MLP neurons of a small language model. Each row is named by its layer, matrix (down: output weights) and neuron, and shows model dimensions 0-127. Each number is 128 + 24 x the weight over its row's rms, rounded and kept within 0 to 255. A neuron's up and down rows have the sign that makes its largest values positive.
A block is one neuron, or neurons of one layer that tend to fire together. Before each block is what it responds to, as a language model described it from the Wikipedia text at the highest values.

Description: Location-introducing words. Words that open a place phrase in encyclopedic descriptions, chiefly located after "It is", plus at, found, and makes up before "the".
L6.down225 [174  55 111 136 146 134 131 114 104 120 141 119 126 117 131 126 159 154  86 144 119 106 133 114 129 138 169 127 106 159 128 103  90 115 147 142 114  98 126 147 127 135 120 102  94 130 138 120  94  99 150 163 122 119 142 129 134 164 128 130  98 155 170 147 121 156 132 173 113 134 127 124 132  74 149 136  93 124 120 131 117 113 116 138 131 123 153 175 145 119 125 104  96 141 153 136 126 110 133 115 170  99  94 100 149 139 122 102 141  51 135 136 165  84 134 132 163  99 100  98 135 107 142 110 116 130 153 121]
L6.down306 [143 103 129 114 106 130 122 101 134 133 119 156 139 122 143 139 166 117  73 118 106 100 142 100 173 134 107 153 187 135 158  94  99 109 143 147 124  97 128 117 114 131  95 168 126 120 145 127 112 135 116 121 150 136 167 124 148 116 120 128 143  99 124 102 128  97 118 156 137 122 136  89 120 123  51 108 137  91 119 133 127 113 119 127 129 164  71 161 140 138 149 150 216 113 161 128 144 156 128 152 119 121  76  85 131 104 112 150 118  88 103 124 106 134 122 145 107  97 112 125  92 151 132 135 128 110 120 122]
L6.down373 [114 139 123 134 162 105 125 118 179 117 121 162  95  93 124  77 124 126 129 126 148 113 141 133 142  93 139 101  98 111 112 133 135 107 126 129 138 155 145 149 132 113  64 116 151  89 135 121 111 134 142 139 155 142 135 141 117 153 106 153 104 134 136 129 144 115 142 116  75 124 109 151 134  83 149 127 141 132 146  95 135 120 185  73 125 117 101 140  98  80 136  92 150 134 175 126 123 133 141  89 113 156 139 129 141 142 115 106 134 150 114 146 143  99  77 122  97 126 112 139 132 125 152 133 128 142 123 131]
L6.down808 [128 126 175 104 139 106 127 134 125 111  88 168 126  94 137 139 127 121  91 121 110 125 114 155 116 118 143 126 160 136 147 114 152 109 145  99 102 113  93 185 138 156 150  74 154 160 119 128 131  89 123 141  95 150 180 142 119 117 119 154 117 108 141 124 126 122  77 138 128 139 128 166  87 171 111 125 111 133  96 149 165 107  83 160 119 133 145 153 135 126 130 109  84 137 117 129 117 116 110 136 113 153 159 134 118 139 192 129 125 179 127 133 101 110 141 159 140 132 126  86 132 126 162  97 131 125 129  90]
L6.down1078 [114  98 147 152 144 125 116 116 139 143 160 147  91 136  96 125 170 146 136 186 164 136 118 107 123  97 136  85 176 100 131 142 133 151 130 132 152 136 147 133 127 117 141 126 116 146 105 156 115 145 114 168 100 118 101 132 129 110 151 154 112 136 146 149 140 121 142 119 137 135 133 133 169 122 113 135 152 139 150 143 148 115 133 149  97 168  60 106 111 139 129 127 113 123 162 133 164 128 102 102 127 118 123 100  95 120 131  97 140 167 134 121 116 115 148 166 161 140 134 102 149  83 186 124 173 119 147 150]
L6.down1114 [ 94 125 154  73 116 149 151 100 127 115 124 147 103 111 134 131 137 127  89 156 121 157 122  99  99  80 126 121 117 152 144 118 132 139 101 157 138 127 155 179 117  95 126 116 140 109 112 126  72 161 101 129 140 152 132 150 111 111 181  83  85 113 117 119 113 121 116 105 147 143  96 148  93 124 172 100  98 164 127 130 127 170 140 119  93 114 128  72 164 108 104  93 191 136 131 150 107 112 123 125  75 122 111 127 140 115 139 117 171 150 109 133 149 144 118 131 126 111 132  90 107 104 110 119 133 112 173 126]
L6.down1387 [140 101 143  89 150  96 181 159 174 127 110 112 150 130 103 140 166 127 149 151  95 133 117 115  92 152 159 158 170 112 149 108 148 130 140 140 111  75 157 116 110  81 130  96 122 146  92 137 139 106 129 106 128  98 145 110  78 137 137 147 120 105 134 120 118 101 140 124 154 110 105 123 125 123 101 106 111 157 134 127 119 103 144 105 111 163 118 105 151 139 133  75 148 136 135 119 150 146 123 136 157 151 137 134 122 125 115 125 152 170  70 157 144 157 119 129 105 162 123 103 119 146 114 113 103 101 146 104]
L6.down1485 [132 141 194 111 128 129 162 114 139 140 135 149 140 128 155 122  57 153 149 137 114 167 153 125 119  90 124 120 200 179 129 114 140 111 107 126 117 108 133 134 129 154  77 160 131 168 174 124  88 130 138 125 167 137 121 152 127 108  89  85 112 104  86  93 110 130 148 132 127 125 159 169 142 157 124 145 131 130 121 105 177 125 167 155 101 110 134 124 106 157 109 121 141 106  89 137 141 174 117  92 142 146 168 159 149  67 106 115 160 184 106 107 155 109 118 112 129  99 100 106 119 143 187 119 118 126  99 122]

Description: Split name pieces. Word-start pieces of names split into fragments, mostly South Asian or Islamic (Sh in Sharma, Shah, Shusha), plus mid-word pieces like roy-al, ash-ore, Res-erve.
L6.down28 [169  91 131 144 106 135 149  89 115 179 100 122 165 112 128 124 137 116 125 159 136 171 108  97  91 113 124 101 204 124 143 176 139 127 184 167  72 151 125 115 116 142 132 100 132  97 154 140 111 114 105  96 127 130 136  93 158 132 114  92 133 134 158 168 111 134 142 125 111 115 128  99 109 139 150 129 129 165 129 123 147 126 109 135 121 135 162  86 135 167 123 111 129 117 133 117 122 125 161 138 122 160 132 112 139 142 143 122 152 143 179 128 137 141 158 125 110 140 160 103 105 159 134 150 170 117 117 107]
L6.down168 [127 168 166 145  90 157 119 145 106 139 121 129 123 117 158 112 102 140 109 120 131 149 101 127 120 135 124 138 180 163 140 154 133 115 137 151 111 148 108 137 130 122 105 129 112 157  83 133  78 153 146 130 124  88 118 126  88 104 162 101 143  91 152  98 171 107 152 118 159  91 105 110  81  55 124 137 132 125 124 124 130 116 137 126  91 147 110  92 146 111 129 125 132 108 136 116 137 122 209 135 114 135  79  95 107 238 130 120 111 170 140 129 115  90 123 152 105 132 125 126 166 111 127 127  98 119 127 137]
L6.down172 [122 132 129 139  66 110 148  99  99 117 117 143 120 130 130 145 144 126 119 162 130  96  70  87 116 108 127 102 166 120 166 126 132 177 134 102  95 149 129 168 152 144 111 113 107 117 148  85 135 142 137 135 139  96 124 153  90 126 127 114 154 142  99 146 151 134 106 131  81 172 100 117 163 113 105 160  91 130 172 128  67 134 104 171  86 122  95 117 110  92  97 126 145 122 104  92 126  86 125 123 120 128  77 113  70 113 146 126 117 173 150 120 123 134 146 123  84 134 108 150 137 120 132 136 143 150 119 119]
L6.down317 [123 165 151 113 135 132  88  93 133  94 116 162  78 120 116 167 193 147 123  91 147 102 114 114  99 156 171 127 148 155 126 159 167 119 162 119 129 145  99 149 130 115 114  92 149 108 137 168 157 122 118 106 106 122 109  79 121 130  99 139 125 139 128 161 108 171 171  98 162 144 111 129 149 106  99 103 128 126  77 123 104 105 118 122 147 161 122 140 156 186 132 146 116 103 124 102 103  92 109 119 123  96 129 162 156 201 113 166  99  96 118 114 114 157  99  75 104 163 141 136 132 145 148 124 133 160  98 142]
L6.down355 [113 126 149 120 138 102 129 131  95 136 171 139 135 128 119 159 107 118 121 102 122 123  98 165 109 106 149 132 141  94 127 144 154 193 137 122 131 187 125 127 134 147 145  89 134 147 134 137 174 157 134 126 124  89 123 128 101 133 128 111 118 106 146 119 125 106 137  77 129 146  52 131  95 136 131 147 147 131 122 111 125 132 147 157 135 102 165  98 113 121 103 168  97 144 110 120 122  92 150 107 110 139 108 111 166 136 130 138  85 110 151 108 126 116 144 145 108 100 150 150  92 116 101  89 109 134 149 146]
L6.down451 [142 127  96 123 121 154 130 125 121 135  90 134 134 128 149 116 115 162 140 103 140 132 117 134 156 135  79 156 137 144 125  82 119 121 111  96 131 137 114 110 134 135 150 158 119 114 150 134 119 174 129 185 105 122 126 131 118 151 128  85 117 114  86 106 113 169 131 118 105 110 140 162 128 119 126 109 125 166 112 122  96 169 144 123 139 149 110 121 113 143 128 180 113 153 101 117 133  95  98 122 107 105 134 164 128 154 134 109  86 160 100  93 149  98 115 137 147 128 148 116  88 145 122 122 115 165  93 136]
L6.down986 [151 140 145 137  91 122 154 117  92 181 149 157  73 106  97 162 156  92  92 133 130 138 115 109 112 143 144 110 125  74 143 153 117 155 112 118 151 147 125 111 126 117  84 134 134 126 125  86 116 154 117 143 137 115  96  99 126  93 130 136 124 153 119 121 130 127 107 170 155 130 151  92 123 122 124 146  97 121 130 111 126 111 117 117 132 144 145 154 137 134 112  91 159 128 152  70 105 153 172 158 158 117 136 139 111 112 144 143 130 106 170 118 139 123 124 128 100 162 124 117 131  92  85 133 114 112 100 138]
L6.down1193 [117 118 133 158 140 114 132 135 146 159 154 151  96  78 147 147 145 123 124 100 135 173 143 153 134 158 111 120 140 118 126 105 101  97  99 176 149 142 144 173 136 165 135 146 124 102 175  95  70 163 137 152 125  84 126 157  98 105 127 133 126  95 129 122 165 151  86 125 160 182 139 134 142 123 135 124 146 145 142 109 100 119 168 143 137 118 118 127 137 180 139  98 124 131  81  98 144 154 102 135 119 119 148 156 158 154 136 127  79 119  95 121 139 135 116  96 102 107 101 134  89 129  99  90 141 144 127 149]

Description: Table cell separators. Separators (|, ;, /) between numeric cells in sports statistics tables, especially football career apps/goals rows, e.g. "16; 0", "4 / (0)".
L9.down301 [127 120 139 106  97 118 119 105 148 110 120 108 113 137 127 149 152 120 106 126 171 106 133 106 156 124 145 174 126 143 154 104 152 143 117 164 132 168 150 123 147 148 167 142 128 122 165 132 119  96 151 160 118 188 137 139 147 127 151 141 155 100 119 109 151 120  85 161 126 128 148 121 131  95 161 146 167 133 112 168 109 149 129 158 116 111  98 104  95 153 118 184  95 171 119 134 145 120 103  78 116 184  97 136  95 110  72  89 167 111 122 153 128 155 165 196  99 116  67 123 125 135 138 124 102 121  99 141]
L9.down437 [119 155  71 107 143 134 122  98  75 143 105 140 144 109 140 106 100 131  86 134 115 134 142 108 161 150 100 157 144 145 136 148 129 146 136 148 113 161 133 141 150 154 135 102 183 117 132 115 122 142  79 120 135 143 159 132 127 127 108 165 116 138 156 138 147 141 109  98 166 157 110 167 111 115 120 139 121  99 131 147  84 160 151 153 181 157 115 125 134 168 105 147  95 106 109 154 117 132 134 103 133 142 131 143 145 131 138 190  92 132 148 160 146 107 109 132 105 165 132  87 143 140 172 129 113 151 125  95]
L9.down471 [142 170 111  96 115 117  90 105 142 200 136 115 154 148 149 129 151 103  74 125 148 136  92 135 143 127 142 154 104 133 135 104 112 161 178  84 111 161 121 103 140 113 202 126 147  96  98 146  73 183 118 114 124 111  81 119 167 155 129 130 133 134 168 157 122 122 123 151 128 139 120 148 132  87  95 139 117 138 124 143 138 113 139 148 123 150  85 134 132 118 122 135 123 146 151 121 149 119 127 135 119 149 128 107 116  76  92 141 162 139 137 151 149 126 152 128 113 134 146 154 128 153 122 119 189  83 109 110]
L9.down827 [130 135 119 124 149  82 120 146 115 153  91  95 102 106 143 142 157 105 108 136 112 100 105 115 189 138 112 128 137 130 108 115  77 108 159 126 133 161 184 135 123 116 136 121 134 134 105 103 157 145 109 109 137 174 100 102 136 135 128 119 111 145 143 126 154 106  77  82 143 116 131 153 129 136 135 143 159  88 151 109 121 104 158 158 156 122 100 125 135 128 116  90  84 137  91 106 180 109 120 176 139 171  79 114 156 207 148 110 166 109 145 146 129  97 129 158  97 162 119 155 157 168 142 166 132 135  92 134]
L9.down1146 [ 77 137  90 133 107 146 131 168 126 160 102  96 109 149 125 120 149 113 112 134 153 161 154  94 162 160 182 139 153 181 135 128  63 112 159 139 128 134  82 112 152 144 134  89 158 150 113 170 113 156  88  78 124 148 126 121 153 113 162 161 149 108 137 150 127 157 129 114 134 119 145  96 125  96 149  88 135 129 135 159 146 154 130 118  85 106  78 100 126 117 133 111 129 140 184  96 145 136 117 118 124 135 112 132 132 122 106 134 164 102 130 142 117 138 138 109 145 111 118 105 123 130 112 164  96 131 137 142]
L9.down1209 [104 105 146 154 151 140 122 156  85 101 162 133 161 167 144 116 163 142 114 146 108 108 129  73 112 160 114 129 151 146 124 109 122 158 142 127 139 171 128 176 122 109 138 109 125  99 176  86 109 138 110 104 159 114 133 116 147 107 118 123 150  86 140 156 163 116 169 105 129 136 131 133 144 120 140 140 104 112 124  89 163 177 137 153 143 150  95  68 127 158 132 114  77 112 132 125 128 159 113 107 140 150 153 119  65 183 111 138 121  79  96 128 117 155 201 167 158 105 183 121  90 115 167 107 127 146  90 134]
L9.down1251 [149  97 129 158 120 115 154 104 131 102  75 123  61 185 133 120 142 152 108  92 113 118 135 118 168 103 115 128 135 127 112 114 114 155 165  64  99 150 125 160 106 109 170 125 178  93 148 146 152 140 142 123  93 154 115  83  98 119 130 164 150 140 108 115 137 116 183 127 150 149 122 113 145 127 147 140  83 142 153 143  98 136 163 133 119  96 160 108 112 122 137 131 124 165 110 103 132 104 129 149 146 128 120 139 123 142 115 118 117 106 148 102 135 124 119 109 125 117 119 137 115 133 107 163 150 108 105 136]
L9.down1298 [141 129 178 138 116 192  92  88 138 125 107 133 115 130 126 132  82 112  99  98 131  82 147 125 157  73 128 177 171 127 137 114 141  98 117 122 137 120 155  91 101 109 145 124 142 120  75 141 124 136 157 114 177 120 140 130 138 109 100 114 109 140  88  91 140 161  92 109 131 102 165 135 143  99 205 121 115 148 101  86 125 112 118 104 111 129 153 139 170 119 106 138 115 135 109 127  59 146 104 134 180 159 137 122 149 126  92 164 155 179 125 118 145 132  98 170 114  97 158 160 152 130 107 115 121 124  82 148]

Description: Mid-word name fragments. Second syllable pieces inside foreign proper names, often after Sh, Ch, Kh or K: Ch-am-arajendra, Nish-ap-ur, Ph-uk-an, and sh-ap-e.
L12.down183 [121 114 119 118 104 175 114 150  93 113 152 118 159 131 141 124 107 151 105  90 128 122 157 165 128 118 103 105 121 130 114 127 131 122 120 156 132 124 156 153 118 116 119  97 132 129 128 181 167 135 149 160 151  70  80 158 101 176 184 109 151 123 129 167 126  93 180 112 133 129 119 124 123 160 147 185 103  98 120 121  83 183 114 130 121 144 127 155 103 103 117 102 128 130 127 121 134 129 166 159 133 148 129 170 138 127 120  70 118 161 155 147 124 150 104 119 168 106 131 120 108 117  86 144 100 172 117 129]

Description: Stat-table cell separators. Pipe or semicolon separators between small numbers in sports stat tables (goals, apps, quarter scores), plus scattered mid-word fragments elsewhere.
L12.down912 [130 143 117 119  92 124 110 124 117 134 142  89 132 140 120 132 117 102 120 133 101  97 171 152  85 103 149 147 133 123 118 159 127 173 150 137 140 162 125 125 149 118 164 145 137 136 108  94 126 121 141 127 147 138 181 125 128 102 200  77 136 121 112 140 122  82 173  68 129 161 137 136 100 168 171 120 164 143 169 144 153 144 141 118 123 101 147 115 114 128 175 138 149 181 142 136 106 135 119 146 138 178 110  56 141 139 181 123 108 101 151 116 107 127 168 142 142 104 122 116 115 127 161 117 124 124 121  81]

Description: Infobox and table separators. Delimiters and field boundaries in structured infobox or stats-table text, such as "; ", "| ", ": " between numbers, dashes and units like km; weaker on name starts.
L6.down297 [165 181 136 120 157 136 122 106 149 144 110 114 135 150 105 139 182 139  87 164 118 114 131 126 131 135 141 106 125 145  84 152 103 133  94 118 144  89 138 156 138 148  91 102 184 112 152 134 113 173 121 107 104 143 147 138 140 158 118 121 131 130  92 145 127 126 115  74 119 104 163 123  88 142 114 128 140  97 135  73  45 153 131 113 127 148 164  99 142 152 120 150 146 114 162 132 107 126 103 156 115 153 111  91 128 157 139 137 117 117 105 143 147 111 116 161 101 102 151  95 147 167 140 151  93 135  79 132]
L6.down358 [ 88 108 106 150  61 113 108 122 133 133 119 109 137 140 148  89 106 119 116 113 110 142 114 103 157 132 103 126 128 124  69 154 122 151 160 121 185 135 163 106  98 133 161 135 154 132  88 113 123 115 104  99 123 110 107 145 127  93 162 147 120 108 150 129 187 117 117 144 161 133 127 135 154 135 117 116 171 136 128 121 136 103 117 160 156 181 134 126 117 125 112 121 116 114  91 121 150 104 123 121 164 130 111 109  81 155 102 129 155 151 166 133  99 123 135 171 147 118 115 132 137 136 112 150 141 129 123 126]
L6.down496 [122 157 114 169 121 136 174 187 148 178  95  83 109 147 133 108 150 112 149  95 129  95 118 130 100 114 101 137 155 155 129 114 115 104 151 145 105 129 175  96 139 126 138 147 139 150 134 105 144 109  89 137 141  98 139 138 113 138 108 102 155 119 142 166 149  97 138 146 137 134 132 140 184  76 120  99 105 137  88 150 153 122 120 112  64 131 106 145  40 101 156 113 122 147 104 137  94 139 126  89 187 122 107 119 142 144 137 162 145 105 110 132 118 110 124 113 133 103 108 145 142 132 131  94 130 120 183 122]
L6.down531 [138 154 134 112 142  87 164 108 122 129 116 124 124 126 120 139  76 121 112 155 151 141 129 103 124 126  96 174 129 147 109 126 129 128 130 144 131 115 120 107 143 163  83 155  94 117 105  84 137 161  93 155 130 151 119 162 143 133  86 148 123 140 131 154 161 161 117 128 138 143 171 103 151 101 128 150 134 141 162 148  92 125 102 162 145 132 141 158 158 129 106 128 166 135 118 111  69 104  99 141 160 113 158 111 150 178 121 135 102 168 148 128 128 137 143 161 104 114 128 127 156  95 163 146 108 156  72 155]
L6.down763 [139 139 108 128 150 105 122 117 160 109 114 113 172  78 129  70 108 155 145 139 136 126 119 162 140 104  97 145 119 131 173 126 119 122 133 109 130 136 139  90 105  77 135 129 150 122 100 157 143 160  81 147 107 131 125 131  96 172 180 114 150 141 172 155 147 126 104 123 151 149 105 158 115 142 146 153 132 125 160 122 141 132 113 190 163 116 117 124 138 118 132 116 186  90 128 135 113 144 102 134 149 140 129 181 106 164 107 133 164 109 160 132 118 123 152 149 149 124 160 154 131 137 130 151  93 127 104 129]
L6.down879 [127 130 125 106 138 101 182 121 111  94 127  75 112  79 133 114 149 140 139 104 139 137 133 124 146 133 159 135 161 115 126 130 100 114 106 101 130 117 175 158 112 124 121 126 118 121 129 141 113 119 122 144 153 131 135  97 119 137 153 111 129 117 123 138 140 111 133  88 178 167  94 112  67 144 102 106 123 128 148 137 103 133 100 122 126 152 112  95 172 127 158 107 160 124 122 151 147 116 180 123 162 114 133 161 130 174 134  99 180 102 170 148 144 190 128 112 140 146 138 159 122 129  61 152 113 157  92 106]
L6.down1125 [131 111  86 118 139  69 112  84 119 129 121 133 119 120 161 119 146 100 122 128 157 140  79 128 146 145 116 149 162 134 135  98  96 156 144 108 152 151 107 133 116 172 104  79 105 140 145  97 161 136 156 144 147 161 156 135 119  85 114 102 158 148  93 135  95 115 106 144 128 152 168 143 143 137 130 141 145 136 135 121 120 133 165 123 128 104 120 127 119 104 147 151 109 140 167 141 116 115 139 145  85 117 106 128 130 192 132 129 152 156 104 154 142 139 110 121 148 122 120 160 137 128 152 125 142 115 133 149]
L6.down1138 [116 150 117 151 143 126 131 159 130 112 126 159 190 117 161 153 117 120  97 109 135 106 120 110 117 124 156 184 129 147 127 114 159  98 108 117 159 119 120 123 114 133 142 110  97 189 104 125 111 104 137 152 133 126 105 164 124 166 120 116  92 113 184 136 116 100 110 107 135 162 151 158 132 124  90 132 136 100 115 120 130 143 144 122 121 135  75 140  99 126  87 107 188 139 135  96 135 111 102 168 135  99 148 161  87 135  75 150 131 125 136 110 132 161 100 122 129 169 142 117 145 145 114 168 130 182 125  86]

Description: Preposition "at"; mid-name z. Mostly the preposition at before a place, time or phrase (at the time, at Irby, at a cost); also mid-word z in names (Herzog, Suzuki, Hezbollah).
L12.down124 [118 123 124 123 154 140 110 133 166 114 122 102 178 166 107 162 144 131 138 184 130 141 147  96 152 119 102 148 152  86 160 139 169 132 167 120 131 166 167  94  86  96  92 161 123 104 122 130 167 158 117 160 135 109 139 136 119 139 151 143 150 146 104 168 132 140 107 139 110 147 179 148 115  96 103 110  89 104 156 118 160 147 138 133 142 103  99 145 119 148 137 139 157 133 141 149 118 160 134 143  96 123  69  64 151  91 118 147 132 104 127 107 141 123 114 132 127  92 113 165 109 141 155 111  92 125 147 107]

Description: Preposition "at" before places. The word "at" and similar prepositions (of, in, under, after) introducing a venue, time or age, e.g., "at the Aspire Hall", "at age 17", "at the time".
L9.down560 [ 99  96  95 120 138 197  93 141 125 129 140 143  88 121 114 142  77  89 122  99 105 124 123 103 152 134 138 151 129 145 160 152 135 139 117 139 151 127  76 150 138 138 117 158 151 144 116 125 108 118 116 122 106 101 127 136 100 123 115 157 122 143  84 102 140 110 132 110 112 111 172 116 125 109 130 127 136 147 138 102 139 113 145 108 115 107 125 118 136 106 134 115 146 143 116 134 136  81 104  76 150 189 199 130 115  91 144 127  94 146 123 162 106 177 125 166 142 125 121 113 126 157 125 128 111  94 136 131]
L9.down642 [131 143 142 169 134 137  98 106  81 163 157 125  82 143 146 148 169 118 112 139  79 155 120 116 119 158 145 129 154 123 156 124 108 127 131 163 174 157 186 113 107 117 146 141 108 132 134 121 148 131 115 128 136 142 130 112 175 132 116 106 132 118 151 124 154 149 135 149 116 150  79 129 109 133 151 124 146 122 127 127 148 152 143 136 136  87 125 125 152 125 115 113 138 100  93 118 151  94 116  97 122 132 111 143 135  60 106 106 103  60 119 152 150 161 147 121 172 142 173 124 151 125 141 148 107 143 119 153]
L9.down658 [100 161 118  93 126 170 165 115 125 136 160 156 131 134 139 165 127 141 103 141 139 134 130 126 147 130 115 126 145 102 136  98 113 142 113 126 156 112 161 118 153 126 122 146 123  77 136  94 123 121  92 125 104  87 150  92 156 145 139 132 164  99 135 117 168  87  78 149  91 115 127  88 139 186 147 101 118 125 116 137 143 131 140 171 114 103 151  90 105 153 101 148 135 137  89 149 143 141  91 113 154 128 118 163 110  76 124 136 113 144  65 108  98 119 117 119 149 109 123 135 189 138 148 104 127 119 158 107]
L9.down795 [128 169  85 113 145 105 129 113 129 154 180 117 138  93 131 145 140 148 137 185 119 131 102 161 113 103 134 137 137 147 159 135 131  97 117 139 100 148  93 114  90 132 110 127 139 111 116 139  94 145 130 138 163 107 163 141 119 126 163 133  98 139 107 125 143 140  93  96 107 143 122 146 159 133  68 130 112 146 160 104 102 122 133 136 175 112  98 176 130 126 141 193 172 128 140 102 103 137 116 104 112 145 141 141 162 214 114  71 132  73 134 119 100 102 133 150 121 127 132 177 122 148 141 137 133  99 150 149]
L9.down866 [104 125 149 182  99 128 174 143 133  96 173 132 108 143 120 152 139 171  91 151 114 129 120 116 114 123 174  78 130 108 117 127 108 173 158 123 156 118 136 112 145 172 127  99 148 107 146 142 147 110 105 138 110 114 131  85 127 167  89 164 104  99 139 127 116 193 110 104 154 147  88 145  99 151 111 117 137 108 141 145 107 128 112 114  99 153 179 114  99 159 138 114  66 124 135 154 171 135 112 123 146 155 111  96 108 185 117 170 149 113 110 138 124 153 101 115 113  93 113 135 132 157 150  90 128 103 163  95]
L9.down976 [176 116  96 126  98 134 132 133 161 161 125 127 175 121 144 131 127 117 128  89 100 131 142 128 124 134 124 166 130 146 147 127 155 144 126 114 125 108 145 141 146 170  95 136 104 122 107  86 136 159 144 118 138  51 118 144 118 145 151  92  91 179  72 143 145 104 105 114 150 125 152 142 136 128 115 133 116 136 165 135 123 126 131 150 124 142  99 137 136 125 112 166 123 145 118 156 138 150  94 149 128 127 115 138 153  61 114 143 118 121 169 134 117 136 149 155  99 172 149 132 137 117 147 106 141 128 122 109]
L9.down1339 [124 111 107 125 159 138 112 160 134  80 152 148 129  66 136 136 159 107 150 141 164 116  97 144 136  97 111 160 130 142 152 134 111 152 124 132 103 112 119 131 145 124 128 104 139 134  53 148  68 100 113 111 132 143 113 154 136 157 123 187 139 125 136 124 136 141 140 131 141 118 133 136 143 118 113 129 125 121 157 168 149 137 120 182 136 139 157 152 148 115  92 111 115 116 135 102 146  86 155  73 133  92 138 140 105  95 107 112 115 122 162 128 141 136  88  97 151 132 119 104 116 121 114 171 148 162 154 146]
L9.down1472 [181 109  80 124 165 137 112 113 169 126 139 141 147 143 146 143  62  93 116 160 146 137 124 103 108 137 142 154 153  99 142 127 127 102 105 182 139 153 141 106 120 149 124 120 135 102 107  96 112 102 165 133 146  98 139  97  73 155 155 123 175 174 146  69 135 142  99 142 126  72 132 123 136 139 131 134 153 157 136 143 161 154 133 148 102  97 144  94 108 105 141 127 112 109 150 151 161 132 143 125 102 141  82 103 118 152 131 163 163 154 128 168 100 153 129 129 125 104 173 134 135 138 132 134 155 135 114 138]